Weights of a small GPT-style language model, trained from scratch on English Wikipedia: vocabulary 2984, no biases in attention or MLP.
MLP neurons of a small language model. Each row is named by its layer, matrix (down: output weights) and neuron, and shows model dimensions 181-276. Each number is 500 + 50 x the weight over its row's rms, rounded and kept within 0 to 999. Numbers have three digits each.
A block is one neuron, or neurons of one layer that tend to fire together. After each block is what it responds to, as a language model described it from the Wikipedia text at the highest values.

L9.down79:606410500473532427540573499474631472522484569503384479425503530549495529480512509547468409513424453599456509537380548480472545472510434521456531462456590501475526449474506517444447521459504501473471467574502462524560484527410575503504533453478442443458493439550576470620502514502552523514
L9.down113:577520442552377420532394435497520595495578475502489512600447492448464511546536561482454589474527509522614482460382529518511491538485522489453438466535496567413457518522509619561538653437453499504483518468551546458502494503470503498410506488560498549517489550661527530437609490495482402536
L9.down213:561388549534523488470458438544466498360490524459523479541536482408402508563466484501469438501510511453502551474477534510428463494530455424533455497547460475526542434460554548500522426520504570521506477519524528505562500457590467472575511458529392573512511471584532597566511587447526491510
L9.down349:538535608503475437491510475494597520491497444582481424409459531498465471529431471423496545496437537459485504467465431530510427482478501497485492460557521539591486466613570421476506559383565518539436463477536518528461534478535497493529519602495524446574516449431500550558412546514520517519
L9.down818:486546541473492430506495483570485477455498486504538441489443505498506452487528541550483477437474501458504474430447624578459460535417514556588495413437577421516457476462524491518558530503363537535469503426499488511448519444550453431423435549603475466515486482516481511504458517403474437512
L9.down1082:565449580514517547465468532457500430592519493486502403560514537406557506529566468537502452496493450471520392508516583464561542614503467437437558456505509544486483472600586467499495521428516463346552523485507541521580471515474490516504447505513449478517498531574507523503569498489485451588
L9.down1236:575562482418504373455588512416589422457533443541425469461577504506458441441599509486421491472483593491545445551501512565547534495471406448492530531478477531501426549538419470545431589576539454481325418592541451595547427505529515413511525399494523570522443487416503539529556467550587488565
L9.down1370:627447604366589456497497470489514515473570458495439517559504451445497451429437544488426459433472575614514483513447528516526589546535509452518485444461465491541512443496488556514526534532409533450412564565536527465506510487516467595516513480525501424447483535516471488504531451545552480485
Description: Last subword piece that completes a split proper name, usually a first name before a surname (Elizabe-th, Andre-w, Luc-y), sometimes places or firms (Ira-q, Ontari-o).

L19.down51:430455458450471436491564530555437473545476473522581531503599505538484462532443502571515449470518491528454552549597462483479506414553509503522625475445474490440478469448513552557543444500454450549422498452426457509518483408543487412523562559600518439518589423467522532467515532494490531549
L19.down352:510447479515462474494533508448523481419544572547495505534473458558446436531425394612536547529438412452578494433499577465511526473481477551481561514509424534432510489461489502437506517506445464472517477528422510542463557546497558475519575509638520570514585480533577492458530486542491502546
L19.down1022:493398567483396484532543439505567536497459577549551500574476442487546487464532529431580531532508443407419608498464481443632451426400506407509496484423546421420490519503478560457564516433603395475493396484495469477569521451564486526524471387492420493474485404494535540462490369518528464508
L19.down1135:523580537552554446564627461502584525472484498520429420461485530529553486485465469556552552483479522469388466540470432490515472511446556517570452458472474509542483469558525478544525554521500574543431434485485439504493537452508604556552577486440594511516503418510510539499516500432507522470
L19.down1342:391501570528530474479513464497532547604400568593473491518484542505413537512541490609432454530477558557455445551504549537521442497523479509524492550383430478483481584535501520418506431554468502533397494514472405432467546489577517522544471454563598550481520591467540572526526411405555509539
L19.down1582:467540518651543505523574518509574476529576512556618468523480414531426497527466438497487442421518495550514426507499463544435542525512616477526495578502535495542601467541572488570431520361509520467459539541428477555509453462438562488425505465470451562557450602502343477458536533610569614527
L19.down1665:484516467587521492537635559436383471526534472500614424493483534527552509472449482517546526503590520485597499506481454529468493521587476521547477384526459523572463588490463460526479406431542583495432350575524469509553426448547455475530421421545514534535566457411515545445525541430543510495
L19.down1789:553485554460461508480510460533466504528538402495549416466542428573421518547545480513527466578529499532463524536435407421509495528542477476489566550463542511440501498501401472464496519445513644478478479583587417427570519415499475506453413534442394523514461464495441484517487447444533464468
Description: Single capital-letter tokens starting a person's first name, mostly in table cells or lists after "| " or "- ", such as D in Dawson, K in Kellen, J.

L9.down207:526601444433589475431516537564532535513480421512500491501592458491533476492475545524541448515505570479525449533505502528521480406538423526482444559412520402583479481448502474488514477575487507497575514457489421453419530552503366487589470514515552417541440576466480479497482510529558478536
L9.down647:477553516477527488594484582510476522487439531547495474428565514489467509511604470550575512486530537469535484549487504379538531447531500518448491516454533412501437488449549408506425551536485550472589495466484491568513492471464428611540494493448429518446412512485525408360557529486485472495
L9.down821:522485453565544519515463370481509535553463498434532563550515471454499456512499558529485495489456484459567432504503429501441504436507389502502574635459527428451522493501444454460492518567525511460461478498516491392485457484420494478531529431516505525508500455535450576499557505489495466535
L9.down1031:537548395464468508491495485519521516426538495512459459518428545474468498488476468572548521529523504429495414490535517465524539422594549466500440538484552548495514409407533460553451501429538500470501515615504432512436397482490568492449521492506481515485429539567527470604463581516430522511
L9.down1115:467533546543420461516505367528514526490509561462467554503400545491490432423539474475502468466569470496466536456431549489521504455543486581548522462519469534438476459486503359452513546487458413550438547412444491517399469463498559511464534563600556545345478501486569456448578574478438490486
L9.down1480:502533512577424442575426553403556475467444501564525519473589531451546464507553470548473412493635439498582401580486434460522477519585465544542429559505484481524560450465558480411454465479498600396486498468500527571398541463400497491448555575478528537523425573551472492445452586488532526505
L9.down1628:520545470485538537453545539615492466469494406433426517499522489474449643517421534500501535406451572541531511479479475473533525507497434481408549530607525421421425571484554493490475441501509439394498449523438538533537457481432497503465533391460395541560514528504491443545463501489488393514
L9.down1718:475558522513561512575499514389522511508484422511527562490445484474506540486547486511536441530617538503469560480529470468466530361500488425523506622476534475524553434405549503504529485562531432368571552421420552469461463480495528532409508323514544533497513595451595430372521519469468539484
Description: Word-final pieces that complete a verb split into fragments, just before its object or preposition, as in provid-es, ser-ve, expl-ain.

L19.down111:535507458630515433514488508495536509415409477536474633458472405523533406508524494484475720582427513421498494498473543469442464464522507516508452517533508516517500455508518498453460557517477604514553486531402548444546578471496481467532442492491520541535491466473550557532546517475506481494
L19.down192:550508504549446556549435449524540492453543493575451640505380470445613545533499492521523517590436562509493495540570548554440485460556528424452398442647509536575574443451530565498461511518481428482425471425445439441387543466495474527567348466455581449544516563473546461462479494509484493509
L19.down653:575479471547524552457485471483549465552509554523525471470506503548418539518519530515534833505448469498475517500437496488436406485457465541523553460445563531470527475478543535447556491502514492572415489549433414485550560506468486494462466485535513502561511365578524559488367495546430530503
L19.down838:519553431490523480532452557398530581495528557467492441544486427526448534511432504451508601409479546530541528505493475447501402413490456590521493527524422472515350484557540475534456519496420480463469412508480445519529552435532498491537500557526416417527474561460526583572550480542534492586
L19.down915:551540408490491397567506463512564595424537477387507481454432470527524534492487597611485598511489458606430561532478453550480518510492441429444541428569541463510530433462445401466578526463555459500618374464433524541514479491431482465553494587464572404485580481527475441490598398481482506415
L19.down1164:438507511570597468536480512499549504470526511408535550535452541423544452521605536498424440482424465483561504443529492496497497398577527425478471533444503502409539459453395588465463479462518497499541528559415469488499564502535432495559444432534489469462484497486485484602470407446480483448
L19.down1349:540632414426514558558397457484399507456505509396508522498531542472584451509623430505483535550500452539441531513524396469451570444421552489516504500403410532503509610556460415577500488549495506547492540526608547534485532412470498461408490501537445462398505479459447451445596525491508513513
L19.down1352:559566479454555490517512523517581504565468549525485542516502531465520481473488526511560643525509488545500587455529534521510555594473470514453519430435545552577494576404533464567379470485502518417464433527525511595497488445460551431474509540507468572545505422464550524378537611509493496504
Description: Final token of an object noun phrase, usually a name's last piece, just before to, of, for, informs Novak that, instructs Gudea to, accused him of.

L19.down160:464526434540519470429548458569491476485454445483454411523437557458455496487482562411563586367622445485599439517587477410449508550432529510601472392532563516436503502476486515532477534519477497483524409547532441514473555448417483464471575402540575543478505437509492428416465533487517499475
L19.down183:534458510445504576519500547535524584420455522495488504610357464464527482565550508477525376541531563435487460460524438470464499486595561542490519445479506496594467508581455485544565539536552492520475552624541363400465450468581500486448461477478535403554556475482407400497443408505535516489
L19.down324:599469568539562464537455535571500524477583506543574497523525511534382424515471427454551467525495507544491552499516507471493499445495511548494420574536545565580434439509480393470392549502504470524460447413538647471447474518557462512516523488524589416587524441517478475553504465543455628549
L19.down683:476508480500547508511663546487521454475449476395507461559499518545523490505540496426501500461412522512432427473561636557514454409550498510441519467503494450482549497507511514535614471489531482532574478460515501437460525491401423466466537419470449502556498574499426518443467510442581499571
L19.down981:494527485511385434445515457454557521400453480563466488468498543512484516445536530520474547426523537557468495485535451506498577499571486515477498522563598566552427512427454482514439454525507517497575531523420517485427495471475524402497545542475425636510453467390475476378422559520467486524
L19.down1040:478516555460586527515423473665405507546469519435574462531481541428513530440491481542467517516551432399531514456568565527498466476451509510567557492466547530562531471455519556446505431397429442443550469489475467563456486562532491501383552545519534534505446482446588502552525437498618519531
L19.down1175:509508547510413500484503480663555532498486442527422442429415409458496607507537484476482559400441450460490401490442519492461492334449483471462476581597476440492478544509561490480440501518447501535523431507469554576468477479469580589444518433543534499405494488533475484514507539470455549488
L19.down1405:565496464526498402495489524546493547512494539544453552531618450488567531501406539533589489494483436498530474562445549469456543587436534532537500547510558517473440560452535470448517598485479497535446477429536451461530527500422486636495576547558402475475485466546487440505454457500441485494
Description: Final piece of a main verb or linking preposition just before its object or complement, such as claimed, suffered, following, due to, criticised by.

L13.down181:491527462367590542454536571477486493575506498492430502514545485571423499576401555534500428478478630468466515494459534475573540523457539541538520477481452548589514471508529522529476433535486541525436494478496497486441515514504558600552444561426640485478503572451457431537512458529450473564
Description: Main verbs and linking words that launch a new event or consequence in biographical or historical prose, often finishing a word: announced, resulted, because of, there was.

L13.down831:527473493535424478422494563497546479517525488388393577566524449454505465510510431504563488531523662502538520560518496547491427517500482535547484418425499600490505425493546546473461452450511532458471479446542482447458521528589506442493497538514558555536465487432471567487525447495430537496
Description: Final plural suffix of nouns naming groups or teams acting as subjects, such as Cornhusk-ers, Democr-ats, rebel-s, Lions; also "the", "they".

L9.down247:598586514486506574491476418519483485481416443499504508578470478437595370454543468572404597442534482465490537525467547520514485507511580491585471474466504512481566400523585471502532434555617521502469529448463568496546510379473486595476571465364459519501544513589469547485685460547517460540
L9.down338:502542528525469569581482502442549647610488480485468453486495492550481475527574528556466546440609520517538558558532522535471490507460495487558505561546452548476504385481508458517476387459574559677529446366524573562498445486513555514561486444519548496541406521516414489480507405461530511470
L9.down508:583452496627510526544522493520452535440529461492450506501406426501440499541529484520530519607405550561508590585420436522478429615544551594495492472516510491539545502455496582497544414476522486547522568523540505452492510575439539468457519531523522502443447548483555474592523496550484498467
L9.down670:576472549586455465512472468377534431393453504592452542464487594497467460485502450590488562478542444531521532522430512497439529524514364414485498514356481473487535475350446514565564542443438539562471528483384551563446544491566531586512510587481505486402558570536493492447599531464420452519
L9.down901:472560559460531519448522519473493526472551424408413540498454444525535454506426486602466490438613535417526524423541546524487507553437592572518465522533509483440550497438565518513498470557528569545529460425488540435501556512488478518466560419578482551560663512456549526567562435580491536584
L9.down1150:491496512378468513455519521520539549508515450476555519541479440461486508526408479475480401415479402493579518429546448547445430465514329469489543456490473551560552477488537527565441544505444395489525590482548518537523412536521468483440510486497489454456512506508427427534488463502519537450
L9.down1519:433550517437572583467564510500574495440462487503467496549498460457498471470468598495483525541561466473588533397569507459523516507520528471525503470544574445463492493528371530518469482478514539566448456508546549505580454488436477603572462489551493520442613429537532530545502525567574515537
L9.down1702:534445475453534446423445467436507506491444513530575510499458528506508479542541527518508437491556529513488546530511483485466502559495505491562446566569505469534462540374557480532505468402458534614455430499461494450518486460534608490476352495499485554520521509491440452602521427499517432456
Description: Word-piece J or j, usually the first letter of a proper name in lists and tables (Jos, Jimmy, Juan), sometimes mid-name (Azerbaijan, Pramoj); also ack and og inside names.

L13.down1003:571464481456481489594460471484522532499519527558516473534543546420521542471555535582539501420527465484511523504348540438521517495453614458567520474447501501628556577452523451444523465595518499455458411561569492629494481564499406589441497525520369441513514508465461508460542530582564424478
Description: Single capital-letter tokens that begin a capitalized word split into pieces, mostly names after a title or descriptor, as in Jesse, Jan, Juan, Semifinals.